MLP neurons of a small language model. Each row is named by its layer, matrix (up: input weights; down: output weights) and neuron, and shows model dimensions 272-463. Each number is 500 + 25 x the weight over its row's rms, rounded and kept within 0 to 999. Numbers have three digits each.
After each neuron's rows, "raises" lists the tokens whose logits its output raises most directly, leaving later layers aside.

L7.up799:454496517489517533520525510481479512541516505461514555528497491463507506476497555500473530492499500495494451480466444490482517499479521487509515504484502500541486477485498477476473510526521481504514551467491491478511551526506539494537447506462517499509503472513502500458505525531496521471470482500476545528504517494506455473473482514473516528498506551491459512513469491516482511464541523482472539488486511462525529503462487496475468492472502487535570487498525476504499444533519467476493508477475506507506471540486526513539527448491466500450507491486491515487528506510520488513
L7.down799:460500512540498524512523437503483527497524489511490522499475514538494502486483519500534478506512491475447483505498474497535494546474472541513495532490455458529485545491510511497488540493492508531514507499451530488471512488499522511500494485520522526509471471545504511527524489486500486454460509523520517470544479511460512496489407523468506477423475511519506508511502483495520512487487460496550475470553521499476519533506476526540479495474491491502455512505465518500487486510488517483488509504500504528500494515489515510521535513530472461532531491468445505502520460529497513495
raises: " but", " because", " and", " saying", " losing"

L6.up754:537530474484491510544488513463524524481498497526533526486446492535471524518500537531513465484550529524493520519478529483513565502482493516436487539513521519476477571496483491484511481483500505529486487489494498492450476484479533514467467518480495467473513545504501497483488525494511508473517487524553495516515503461475530449470544456538485513485542464490438524500519553467488490486499567475502528501504472515528480488517535490454461452525463478488510452513497508503518497520510505525480471464473526496473475503513508525493482458531484477512517534462476532525421491452482485525
L6.down754:518519505448516490478485506460514501500491504482490502440503523480511515551539484490504502485538511514540470520525512485518557519506525487480511469505503519515490496498513444434503494481492474471536494483463501497476501491476467478496568506476480438494496490535468502458486511509520505483467541515548472529550486501482507438475529478527445455515512504497496518484527548426547499505490464512465460498482520527490459480494503469477453493514488470502490448472474493563499479500475499499506495529513489561522483506521481472508502502505484534514502507475519530513485507513517535530
raises: "ful", "her", "y", "ian", "ous"

L7.up1611:425510478505509489467487504480517509489519502536520538477507496523475493516493509470503489540547491455491529469483509512509502509496572540476501531487504505510504509486540459527493504501524475498512521476498493503496549515524478497502514468529502501486458471499545496526518508468516526497489514513537528484506486526558510493454463512514485518496489462502537516510523535497481488503472507502498514497522461461466537515518463549498506514490501500494526508484456515533489533499494498532501487512514508531528553492428508467518487448510567489504473488516486461454462481493500520537
L7.down1611:566494525509499506524514491505487501505475500498492485522502521512515485495511461526494514463483498526527509516524506490522498495521454483517504473511483487496485506497495536509506484498496503522478488502484497523508467472491512511505505506481483487491552514500457501482472517520470477477513461476483481527501525465479497494542523516492510499560508529488494486518493491517507486492506457470476474509482494537529466486515521462468467520484475510493451508529556484444510507513507510480499488491499470472494480504531468530519510535518463531500541514476533549516568544497485508452
raises: " were", " was", " is", " are", " would"

L7.up203:490464485499499521468509558522488498487520482469517481495486539525482505546483526494517536503513516499497514493518553526463471514553542504455542480517493522557488465492481541472524452520514504495530509502529544521495554510501485505491487519514490508503516508478479495513468486461504593527523507509508526496508478446471507516523510461488497488467479464514504521486540533533510454477552511485540523510535519484496511500506478442494520498506471530523488511506533488495519524492471513507515505493507481497508517460495535494472460442481454505496492458475465515494486500495490476530
L7.down203:501496514496526505485485510499554512474495484462525507514535523503522524484545504526488523471501484493474505472498532500497478511503536498461502502483472501496458483522525463515499476492504523489501527495508519453508513544512500475524475489527535524512534523471550450499504498517519565521490463529515521505522501462474513505492461470504486504535522516485470486484534509508496491492528499508475508500513504464458479537465494511488489487464492485501497506523487527501453510483514491513495510471488530473537517494496517510551457451490471470538534479498521482480457512531470513482
raises: ".),", ".;", ".,", ".)", ".V"

L6.up977:515524530481477454488496493491541492484532473511479510505474516530489515476509526495524470497504491547473502486525489504527500502503511505486505514486477506494534502477518510470569495459567515479508553519503532518499484523543483493490522505456521493483511522504544512495528483521423511497500482447510501424527498460507474503512516481509487486502497490542474506525519499508512536477492542526523505518497467538523482496497506535489471458506574496508504494527477528496507511501453500513550520497526486486477450494519482466536489462497513508487462501534499472465453488448519470491
L6.down977:543474497481470480480506496550542511523514471532510510489477528495464520465517497488513497492462477539528476520546509481520528488527521472464524520446565503500511479482523509488545491446569471467537485503508519518490499509511501495512466515481510483513501540520518480481492471516488487479492488451503473455484531468512474505524517506493485493507479487500470520527521471529467509497443497523499513473462498512515471469507488546514454513515564476467492531534492520503520496512476441485519488515500517504494497488480482541533459480504502491483507498487533474453484495474473458491
raises: " Church", " Catholic", " church", " temple", " Christian"

L7.up286:470501457480506493501479482523466489506498493445481512488504513473485522478489463475519486497483466519541510482509509491547483446497491521492472481527493492477489480466514527456534523509503477471477512555480539485488443451472525499460485492504489536474546496490515473457514527511510485504515483438532482504453499489504453485496492500544466574520480495540507533520503514485497538506480505471490514504499521535519514549506524486524499520465498497495516472534517530488500508493485463522521504509494512508494485526456497502503501547465524481500497503485511514492514488523492468463
L7.down286:503495479519527442493505531525508497514419527500493509482487489481507546478483474464505491476482467525491532496502531519515511494517520524481469500529484513520471494499564511487511523500519473470450482530542508494486478468483491490449489494495527501504510510505507501514484508480519520464519490498502497520484551473524498493517437517506505554507524519495523545471506476499517549512509527504516482503541516523492537553500542483537506518466514474452492480530495544501502506522539465485480509487526520517466464508485487487478467519501497470489428550534527489520512496518494503498
raises: "\n\n", " seen", "terior", " image", " Photo"

L7.up279:503492471486476507493499497499467466505491488485468489449468504514462528501479504484470510498524549511484501500531531493528511511552499484539447457534492507480471491513503511533524494498499510461480460474462446497496559495450489484492475487495472501523481497494484475469500504485508536515530507510510534508462515539539545462544499525511460469499475488491499524490482506494557526526508475512547567510497459474448504517444508471507509516494489453497534489519520460498517537495432462524514495544537491478524498521548503505475505489483549497516500480502480507503499504498489485499
L7.down279:511497498514533514470512518450530456494494529527471505521480478543482459534487455495487547527524501481502493479493530451508484513526500451464456510520516489502486507473511509531485498495502524524486458487524480526488495485482479525454530516516518492532480526483496491498482504510481497522482470507511489499495481472467498480503510516518497485532500481527537495467504472469488522464521450496509494484472509465483499501542532494508544520480464494535526482494430495481480545505488531508482507512471503500530515491502446501493515484509515558520514492497462466478554446527446547483
raises: " a", " the", " an", " their", "son"

L7.up618:439453501517540526532487497511505478531462499508499526525484496543478457494478524503537541484502471501484559510540491493470544495521522507453531486488486504499497513460509510493500518526508492537476536454514547491559503534502499505490461481466487494477483528492458465471491507482469478471497494493511457463496504493493502501527512485456506503505495498496493522480507507505500549522548520509497533478453534478471509525453525473545475515476495515523485475523495522495501459525475489481493509491492505505502534512488473491466477493481466533486510479483524472520506488531465507471
L7.down618:559505491496492527495484450512510517523516508492493535485499463511499488482481558472463527504476492487525505484501486479487504485523537551521515529463526521513458535514473472516483469477540526506523471507480507460540485474506489486500462507500507493505536454524522501463555480524538491502496454459470502492460499528507530513518510533491512532546469520481484525473465532537511498489576475520472517560457534523480507533486487450538494504452506536514552529486536527515484496512498530429463502503497500480508514509520521464491502467507484489490490491475501460483494490496492491494
raises: " latter", " were", " themselves", " are", " respectively"

L7.up635:494491508498524535497571504461522478475505485457514510497466456489510511517488485520468531526534456543528490464493529521511487481482515456510469486515534509446470474498521478481549504499503495518517461520523478511500500521525481542522501506492483476456501514448525468528494517523524491468505521537531503519510487511482495520511521498496507484467539528488516496521469503541528520472534466498508487521518536522505471506527461516472489516470517519497511497471521490492526482491498524551480509513488476460481496527504479459491464508485521458491532502502497490477491493486492497453
L7.down635:500453491480500523528470482487518483537474533488519504474493497527501525461476504496506511495518503490484502527533537555518470512529461467516469493496555491545489443482515523524479544463496502463533497478486506508501545513476509505494467484509550512533510516475522481482505468464494484505532509453507512553482498459513458493499496489544502511473513492481500516499486486501519518488475519476516469478526516523550462524435474481545503516577488503536506483566499541531502507574505512515485469477508533515535488553511486540488506503515472506493471515528491490478487546497480496501
raises: "'s", " gets", " are", " learns", " does"

L7.up493:486496501472512508501491510543483506517512507486504464522464495523516470539473526504544509482453491530550542521514545516527487513494498445524508478458528542486516500478491464462491509486570506483479509492485529504486544508480538499495452499549530555514528494486491532524464506478527515476486501517516520547522518500502500481513514515505494501516491472502509497471519500524460496501488502500507528502508544481511483521498467506510547515481518492473534484480479497493518471476431519496518485513537501486513512476482508556566538541494500499529476538488501548490530463475549481516
L7.down493:483480444466495479511484477484445498494483517498527537479475500494508485516550473533501517494504487519509540508462478508506507484472509511530478448493479446474481478519498494511528484399470518424515476505516456528510525495476502487493525498466536461513516493518488547497532546500496506470577509462466496540485461479506497506460473465498520506487507490512536508498499495465525496488544524466477492492490503462495497519492495511496547554475510548492481508455450488539490512471515471507504503484521508491499484477498456477497505529483462481523501488495521487511521475497472482482
raises: "ically", "fully", "ally", " Listed", "abilities"

L7.up1368:516510510514487464478528518502478479474506470501492526507525544497506501466488491500543515481493492515519457510500495479497503510526511487458507469499511487504472464498460511499490495508524499519496488488510472457499479493498467507509473549513494474496535497504485493460487514531477496502532493513476492503503491480492496509520518481489515504506468529469447503508471424472511457483491497498518524446497463505493454456511545480496455519524498492507501486519528496470518482484522508487502527506494509446504432507546451538486507505533486505507539555477510514524539515465513465479
L7.down1368:609536548502480505479492501503535530507515470543455480530479537506480455502511466517504469444489526554494473486498491500530454482517482523475486527513479481473487535486475505535550426475475533517521509477492498535520467501507449553523502532466494536509526478509478488492450516537468507469493528506474497511500503499503531494507491510479525489517499495518508479487525482520483473489493535537503484485460484523542458494491484498511439533494498498507468519526526467485520505499497549477488501508483503514504476496537494520449559511524479508512524487466476505518547513499525523467
raises: " remained", " would", " did", " were", " became"

L6.up2037:523557526480511479516485465556514463522524498505487473461511464518480499542492502506487496493526479496506508551503513512492511494431520500521541518476525520551477521498470500537485541476504510492459536508478515523526465458506549513475448498519455493480500518457484500488516515493487531523445492517477486514485516484483527515474506511498562505474474508530490499530473496494445517534485544511477493563521498493538480486488492484467479497479505515501518477498517533524487503481527528441491478494487493483526511478509456515519493561501528496508479503440543489491479452524443490485
L6.down2037:541502470487497471521494480494493482494441523496489487513547473563518516512479529532499504534458509497498474490465488488525449489465537480535488530521521479493478521491487497515488521485491526529495532467451505478509491453486508485519485500465471516508545507499502491516522491522507519502495490481499490509466498491499479486521471520540475522479496453537515465467485521507480514495481491505490523488468549499513452520460509461521507473477496487557518487498514529487515477511497534448478506504517523480487503490506462545529486512544517499514500533474511455516501485524485500502
raises: "'s", "’s", " Ltd", " listener", " exhibit"

L6.up712:535498520483525541498489487507497464496491527468510491479477492482499471520514529520476492504544485469490458532487526498518492460519510499464490523475530511521554523543546582542455504484514469508488486491536454503485487508505565500552483496517510506464509488519462519495492524525493478502530487470495474506478469451487502473496454491520480488460515487527520493514521539517500510485502512457490490516462527505521488560485509515520497519510538513514479514472527444475532523522487508468508485515537494492496513542488476551482489518511487488492526504453534517509454475483479499506
L6.down712:436486519507508503481524474510492456493475581529502512524536473492530484498518464558524521529510493502470492480542468527555479492522483473499455512511513500527509487513492488521536526474537529509520513520486518489482536506498517500493522530508491483501546511501510467521435484491497535491501434470463517516527503476447481541503518505495526514485475500500514510513506490515529514538479525468468499477462497509481498502483524551512479498504501503518489510462520493460516540503512492504518521498468510479547517472502492495504485515563481487525530493433516464471455518496452465510
raises: " them", " their", " him", "ulate", " themselves"

L7.up1936:506446499502496498527518468478459536505530536543528499500525498498480513498484494486492468471455476486462482537454504475491546487509538526508494531505538476524480499474462534500463525481515501521501553522500560482504503543469538470505473506505573491542511498460543517487494469515500478499481477536499525519480484508498545519527527500504506542476507517484480514547492480531484491487475439495530480514493489422525516526497486558499482521460482479488477500516514466471453556509460508493493529457432496500469504498510502530508562507511513517486535565510536514471512519442516460502
L7.down1936:512515509442486499556487453430503484506554544527502504543521501544507513483523485502477450456502489464490484547451490463497477492510490518524518564527511471531514469463470525502506542465499539525549532486493531499472476504504498528517521473501516474526504518481467493488498466517487475479473456484524527463537540491503541522524461495499536475469449515504536456499497517532482489516446475468534465489451473482460445490500474519522480486498533494482474535511505505491491471503493519496510505446485506484493509480464482519468530477533493535517506503509483530460519479510512484478
raises: ",", " and", "),", "\",", "',"

L7.up1266:536495491502493491502510475484436444478504514507469490514482509506537503488488471468506503485519542494488463503553549470517531484532479518530456511511513538510492453501458523497493475458534480448492487485514474501506542510490493491537486495501449514531515498520473504476489500463473525522513476516492545518469511488459497484526466472433491473480555521498509483499425472509542545497523460517518504542490482501504521494491490488491544515519473478535496479546527490491518481522426473512553523508499473517508526529430516522505487474479555509498516516527519548515524521563536480541
L7.down1266:484532537488485523439488491526503510474491505505485472470479489513487541472536492469480494486514526479473492488506542485512548504521470499555482510521502503541497488482512515502456532505529482490504495482495467467493495490509472480499516490524514510506537499527498502489511500495508548482493424500496525480513474502536507501524498505490509470481517516537495481453546488483484536511477452538531480488462492493515486484523487468484545538485453466518527495510450483525473478588428501502459493465500499518489523506474476541497512547493492493535505502499460472505514512549464491528
raises: " a", " the", " its", " an", " their"

L7.up476:505490501493470533457471498511474521497473540459517493514519521513506495531547484474492509493510491481507494500478510523496536473491506504516496468482506531476475473429515529486528489557486522508522495511489507485544499497464502495535455466474506518480468449507482499507493508530537506488461480506516504431492491487446488510491478513490509534454497536532520524493495493525480493497497555489489550517525526519520503503481488484533521488522485531528529499524515514489485445537489535480522454468524474509532525541549517503486547470443466479492491499503520494555512479543454493494
L7.down476:509477524529519519486508471492464526500523496457508510489555516531520451487488527477481519478522503470493468503498504446521523499487509522500505514475498492515499485525541506536513521500476493531515515514489523526552505461470536522515544526499496482518478490554487439487453496501549480454508445492473529487498484499480438501456478519483517495460485565503463471512503462498482526491489483448499489494535497510528495515532520449493495515526537502496468516491454528517553484493518511493501501445501433528497500531528527500528517464509459503506511464476518490530543486486454501483
raises: " However", " however", " instead", " but", " But"

L7.up944:557496520496510561528539442495528490502472517450508509512559441506497503502504543514497474531502498483487478506475472495507461485482484495488512475507495513460543526472491527511478510542484501498451496497480512533484535529523513469512475459514497475480518454533491493507520493482501500467534542505488493497509470470519499504488520470480489518505468494523459510531509496518492513485500512491502503494493519525526461485486501506512501482485511517490504507452512467489511484492468494479474473474534525513484470509500483526486534530482485488482505535442502529529533538489500510501
L7.down944:460490528500485525515495449518508496503477556524517501469549477499486504502540530553489504521507495489468482505530486498545513495510502447503461521535500496542558492510516507522535504469504518495468550497511518482463528485462504527530493513504493512502538508462496501502467471519500447528503512512490462495479467513472475512484501476504532538440496461505540513536512510497493555515447511530481522491475492478458466494491517528486523510516555516510474496448504487434563544532525463482529524468491476496529531496463425520526511484525467509499518504433539502531489503502490497522
raises: " himself", " itself", "ify", " herself", "fully"

L7.up616:495514501493471516468532482500459504489492481497499521516544532487499526462516462488503492450457483529496442500491502468494495489507483446467481504504516495488495496486450526483513519505522517506522534470475475477494504497464482482491486552497493498483547517489502456494491498520527495465528482484493509498508526488499508538516522499516494513509493483473480481551505446485478489524501529510498476465518465506506501501500514466507496487472498494484511487531523501492516475517526497489520504479505485447465419499515461525456507529504485506485545547520507508488513506450520448487
L7.down616:567511509514511517531539473484477502507508499523501449546537508527512534508503484509464510463477491545497488533485496482509449527508500493457522475519489491498430480483494547474516458517474508529507492532485515522502488506512497486537473556512524503512543506476517457468460487500464496477490496500452495524508533483502517484532509536489529499515517479497464466469514471475495478521494502476502494491469515507502467473510509467558479509514468496478406474587505472485474503499503527496503503484469497506497513459519499520488532512514518502508544506498509502482527531495517476489
raises: " was", " is", " exists", " appears", " has"

L7.up723:483493513498546499497509483517531472480510510452479532506509538528490517520501487483505501504511470495536380473440522476516479495505510467530459493524497491537493525515474490485534453515506530496498474481514510506469475515506513489537518561451414550524441533548512551515471498480508540536493521490526481510493512527476529501527536461486478481549509502453505554551523517519496537531520488494528522497486520505504476493492462472494479524474528495494493531461505510479496424460504510505473513473507467490507523498492503486499528477495495465471486491526497489485556516512492503519
L7.down723:478519473503510491471481463498542497470491530519525505499522468468476526506504538465508538488484525506490515506552488516537434464529532471501502475478492504527486454496479472527544461539498532504499436474509526514487500510498491508452470523492524486465441473492520520530480514494495504500493531521474466511525472459515488448463560522552509473506499476497508520518551516535466490490462525469488504455517506492486498497498477507490422538521492508513497516492516488536520523477518522508491459510527506500498489508505489506484535525518515507544517509505511514487518458545536516486
raises: " case", " website", "ld", " cases", " person"

L6.up358:507523485484542547503511494474509519504506502507530464510532496497499461497512443505528490522490518497492473540528518521475504488503467477516478526498484495522497479481493462469486539485504489480501495521467458498483514513485482560501494476566512523526501507494465518516466522546463471488516534495489522534502500502519498500489541487481494515469501529468509540467539486518470451501529487550506518521496529475538508486513534492489470485487507545512542478568472466494495465465510489521482485532525508503468487457484481534529514461502512463561532491483475550516492477523497522513
L6.down358:525513499498487447498524497483464533471523518483563497472530498484502531525496495519466498503404577470497476516511510522493462464517481484526485523479492471463476469498516494495494504483518495490502478517460509490495526486529522515494528473484510472494497523458500490530473552476475531504480534545501479507511507491525467482416521509489497464506494491498514525515524519519478481547506507504498539468491503489488452493512468451485525494478468517443498496501509479483485494483493475511492517511522500521480521496494488520526523541507529499503504538546488519510511475546449484467
raises: "ly", " time", " event", " she", "-time"

L7.up462:508488526510502522547452536559510482469499507496516480473509466483500492481570531503510477510533500503476515543500525499510470521540513477475501583475528509511524483500476515470525458521501496510499525550563536485513491478486508489497475511474516508509511503506464493478501477505472472464491501494511520463497485485470503479486497496555555500513482477507508529499465486487524538456525553472515496515471519494493494484471500472499494519499467510478515468485451469535505470492489505511507530465466482529531502474547520553477484462491467507507526525504506497525492510486532510490
L7.down462:510551517490492459505521487510514504484515493464515529523501507500500506470521498522517507480512484509475436561467519490481489447473495485520485482482535483530514482531519494474531524511488508488514499500533540502533495465493519464512489505465509500497495483460477465504485521498512516476507484506440468505479463490495487529468515520541507525536514510476519500495536464451489506482531503496491487496515513462524474499507489495476501464501511516533495469478461514511457483535484473489541471493506527471509481498525490507503491491438505513499469515501557507512492516520524509501
raises: " things", " enough", " something", " qualities", " problems"

L7.up709:445510545501471481502478467486456482480522455500542517507474475507460546496518501525493507530510465470533472462457531477513474495492483491531560501491515495479530563511520466503541481510471495478465483524502506452467496483532425465519506494519457508541501471498498478513529498484480487543505523502480527525507483506529468511496521465466532487470514493490532537485468513516501439545504507566531481467496476498527544507542485527492519513499494520478494506555517516481448493480503490484528490529536485496458507509555502526494496485453526477501467484512512506506538465510502546466
L7.down709:480474509495465518494516505544484471505596497501506502489519470500450529505521502515555484527490471518517480459487516465485486500517537489512547509507530521447527495511528486458546484474466459491469488537457508463500502499551478460537497485546506523516488499501490479446499543482454501501506475501513496470504497497527500493529461490496526503447501487504523481503508502480507446486495447539479482474490500434476495457508501500526504513535543497526479516535496521481520501464526489467516485508530527497522478514500497517504496524500512511488480534518498491505544528478517530476
raises: " degree", " competitions", " Gymnasium", " course", " Bachelor"

L7.up951:533597494494498536485544460491521464494490534528504503496486519458502487550506521501510467507533470525468445516529555490505465500504508523500488434513484534499515500557488527468463518485507522481516494467536508530519506485493537486536514495487503512498525451485511544482512491447495526517502540536501490486472479499517509491501524494490479487541540517511536519508521505512483493500536505504498522550484440512440455472523462486518475512497536504522491523464492453505521506507507524500522484441538515479485513519468505515509499508490528545508490470522509504531479488547519492470
L7.down951:571523519478477515473512438492489502503521487520483493522501491478475493514515535547487510484474446506495502498520497453510481515499547493449471476484542559510480507528495518506537518478470507471514507498508501484492518486506524495504470495479575496503517438513546516519454477473492545555539529536548488503495525488470495514468523526504469532510523503504508498519474484472496555467486463505529531483480489501463550488501534436484477501510494505482491514516459417498531460494512491494508494448486530525486473488472505522495510492500550561548475458523533487503547482501509528509
raises: " case", " cases", " time", " times", " Hatt"

L7.up653:508531466524459502542478469513516499469503527510477537478500533493490514479475525500524468506476471516480496505488552474481529506493508537495485515515462519505503514474488486556537524531440556491458489515496498482488512491537573503519544505468509471442466514481500546483485455469527457490502522515509503553460486482505450466491500444524479486471494485453467517508488473504531500503539548525505473527518499461491512522503539513560494501534453541511503510485491492489483497487485508522508489505497535485504506521472484508508512522538450495461537553517514516506516522514485529513
L7.down653:504499501494538549498521514497470492532521471477536505484550491466515501484479495519490466445514491484505462548470513494489474523488506537504487469501479529505488514473554496522493485500512504487525479452496486522484525481524526518584514494524458489504463487492442521493477515440533492492508478545475466549494508454479458525520492504546501487497491520492455473505530458488461502524517492497478448537511492511555526478519573491536494506535480545459469483523471519486516483523528510504535473514522497488524494497511478499501526518523548510497500478481514513531503474489499487526
raises: "less", "ish", "ous", "ed", "ful"

L7.up1528:477512561470506500523486512488538456507492509468498518446516463476526438490548511516525487520501482497485522490501515501503496477505485512475469502501448549451487543488490537522524530466506452496514491500528530491524483489492486495489482515488546487511546446516483471515532485498527474497546517528534509492471480488491542507489475515486539480489477539506495488496491496523457491478487471494521502495490494482538475521483506509524548500455507489540510471475490520477489486488520477481442497504521515538519516496524467575504548535488448468484491510509496495515465535437501484521
L7.down1528:478520529485513510475496517520555439486484499489505520509511469525500528470542487521528492515498508474457468468503513524485520536521488527504490502493486538457511506530536524530540505517523482518525491525531481533486495457536503487480512488543529525488521486509508479508474489495474528508493471568460535468528483480501520527516498519504517485510459467522536488524496513500534460513465529504482532482488516497529467530512519475475503491523470525502495504493516508463468519474583491479515488471487484527523497529485497500491541503497445472540456481495493491475494483487486490523
raises: " its", " the", " them", " their", " enough"

L7.up1016:506517504543541499476475500499495470549550463461540491522438490514475481439507486504475510489492483465493505422434519508492477504479508539498442468517510489521529543498493507503501498498541482505503509513508532511468526497497510481505506506458510477480489485505542487507488529499503487493475505532494504527490472510556522502477513510521553499486494519526524533509541502495454518512503513507523525485473469484549507481489484478480503490490515505500557476504515491504519547489487510502494529453513530479513556475507507516448541522531510485489484522544515456506550504459518492514
L7.down1016:503489491489502524491488490483515484552490464523497522538484483505503512492473474478477514480476467468524507508423535464544535470483483492497505512490499539521506524467508446549524524492526500532496483478532444523469510485500459487507486493465487472503521505529475492515485459493464483497477495480506511535483494487508549513501523497493437497480502528477473478520520494471490485461471455526505449500518511557539485498537503493502474483510521486520521477454514503478532492468460500515508472470512508536513487484458502511492495515481521483477497481448475459503525513505510505538
raises: "ization", "isation", " sale", "ection", " of"

L7.up1656:469479501494473479515484491535493488460449531468512491480502467497544498513539486502536499487515502513503501522506487511487424480510537495484526473509520457501521485518491557504472514513473462526514514474488522533506479526489467456537498452481507474464470493481486528453512452541520506450514531485517493511467512491548512508485487435472482529442520533490527510476502515560461506495515545519536485470489485485558485539513500483496485540492510479502508511495495505462466496508523501525485535548471506484507452490533490515543519580512487522463468461500495517474490555494510498507
L7.down1656:470482468520478507528462514545443515537500502484539529487509519498506509496471500522514497496539530447506481502511509518538513471535490512500525496540506503458501501511527506537523519490475511498489477476506514493493510549506491528529537500488482580475526485489522454484497482507511488448483505476540472509485454509523557546485463496497510500474525497497463544488491504519531541537478455524484498507474499490547534479500562481525475485493540500511517524516512525536477476539521484499487519501493513513532437536504531520498509493485486489427463461493491491488448504503458504534
raises: " it", " It", " nothing", "no", " they"

L6.up1953:549449483488510503493520472485501514478493541504513528484440477520532482517474534509456491501477548495439503479506452529462500449484521496507491530517552553482474528459551539537475487492522521513537491476512507505484513532522519478498477479473497496505499448498469490500516537487526517497503521519516547540499514502462525492557496475494477514531489526463497470463483502518516534549476550504491488560518472525515472489521502528499494510457470480511517495504487500562491466521510539479511507515534505505503501523505483551492512482469458518466512478493514534524483500549502566520
L6.down1953:518483481504473490502491500489470519474492469489528483498446496523527495525510460496496530495521526507495496460509488539478514524535509534551515519471499514487493521525512494497540470437491509499494477490479487494504496506475495492463499471485527506475468461466472509529459529494499523479527495497506450484504472514477465533453529463524489506493506517480458489528459500489512487504490460498470509506500491529516510527528455478507505519483505525519532562502466501532481468531498496541492525501532500515545477506478484487474527481483491518438528482509493497463524487529505522533
raises: " there", " it", "It", " they", "Personnel"

L7.up1283:492470500499488527504526492504519476504473514491555441485502502479527499462504487434491478489494525506496477523520469518524470505558469480507459480498486480555484476552492501481539454536499526476532454515502483502529529500490477531497523494504504485509503515459521484493496584507509485487526464501515501542475513549498493472530534539476474477492490500524473506542462507505520506500456547490493513529510443510503537501510466510527511512513480521525529543518515530519484533515495481473534498517481530492502508515492486489537514530495497546504503458530546482510513556510448480494
L7.down1283:523506483548448482510545508517469519537496521506512489483518470515568487470494499466508529509517514490461497494471514548479449493526529483495517531498468517474443489505510541470485518492471546516488486474467557486455471538512511511505518518508525484470480470522532466502510512521500473512512538521493492534488492505474487463508518472517532491434470547527499512508502477504509521494490500484500468523519491484503502484495516456490511493506488494497470503482521479483470468490474493526464485530500511468532472507534493513487489480502487487517502500470512500497516485462454481481
raises: " which", " these", " this", " such", "-Din"

L6.up306:554458508475558497487521457496481461450454444529518514482528528509478508488503533513514510514492489519505502486534519503487492513464505509519492493519519523450473509472508487510499481478516514475512530502547510550490480482538522467529521542532531474506513511524483531511473505492475502489496493508412502479514489469453540443530554533529525497491527494521522466481538473566517492526482478500538482487507520500488501489497508492472498486505479539474520488510477483496527534472511545501496499501426544445498475489486503511506521511529490516547500506539498517525497495502498488530
L6.down306:523467457499525505503511574492495507495436495489513492498482502502452486488493521527522537495515510490580520487479500528536561502452462527500547513509502495502502496497459454547516489486522502481531464531509508467512477497492484465489474509550476461502475503492463548500499517517521526503474460498510500470507488475494480517475475494528499475494512490504537525488495470557554462530449493478482513525495513514485511496442527507505521512547508511446457531472565488469511511484511519478474502492485504480509490501458500468482529487491487449492500480480521452444494455509445485466
raises: " it", " them", " him", " herself", " themselves"

L6.up68:495449481477509465513498482509529498544499549501479481484512485478514455512546493501501494513502473464494452485538523520492481498498527478469478469509468538477495494480542444476500536527499486522504514464518536465516469537494543497493557512553498454466512509495494488519523484533475485482487517498514488464430488493464500515503510497520519518528497526454489492507477473493461507495495536484511510501525515469519476520523525513493512507503513534501522516487491476489478514521486513500486474496508501542508476459472459572472503491486471506504472530492508496533481495474505480493
L6.down68:500527478516501526470496517485505489474531558485469528530497522522480542517532514513523504506505522485516446476483558508452450475516480507470423457526466468542516505505526425468491536479484489510525488490503517489502511548542490514490483559493539508481533500530518499513486494496451504533511472496463554510472502497495497501526540487543526502471447500468550519462493503491527491528437510484491469478510507521538545486538486521509523516530528491486479521481545510454493532501466530506493486517496487500504541432517498520467498505534466501516485465465495512500524464478514511496
raises: " away", " down", " out", " back", " off"

L7.up984:542501550489506471487476515518479531523508485494507504535529543469527508490505528503533538478468482525502540474492580492509518517517486492472505500523538528514522479486436525493523510487501510514485503484483469484485482495484484493509518536478462531508495503447519473495532479536480494489528508506528500543505483492512473507523477501488522477499455545511507506512498443475498502513471522491504488487469466483515509489504540437463477496511514512497523527493532514453499487527489510446511523530479480490499537496498477536482513461529489506526524528508517540485470524539498509507
L7.down984:510470527583462468546503555531511475489528519527513500458512497469505512493532508535531499526526473486480498507513527473464509514542514532495509536491514471495472518544481488516452480510501515482480496509534487496502506500457484490486515470496504472464492445513508523491491484490465497454548478551546484518464524531498490494513495496522521500481473489504477530494477477527466503517505493514513489510486495550515532523447500479471490530509494516504486525508496479492527517503494505523474520562490521508486469510504512534530486502524551521489504510490486471484520519496475490468
raises: " are", " were", " have", " include", "'re"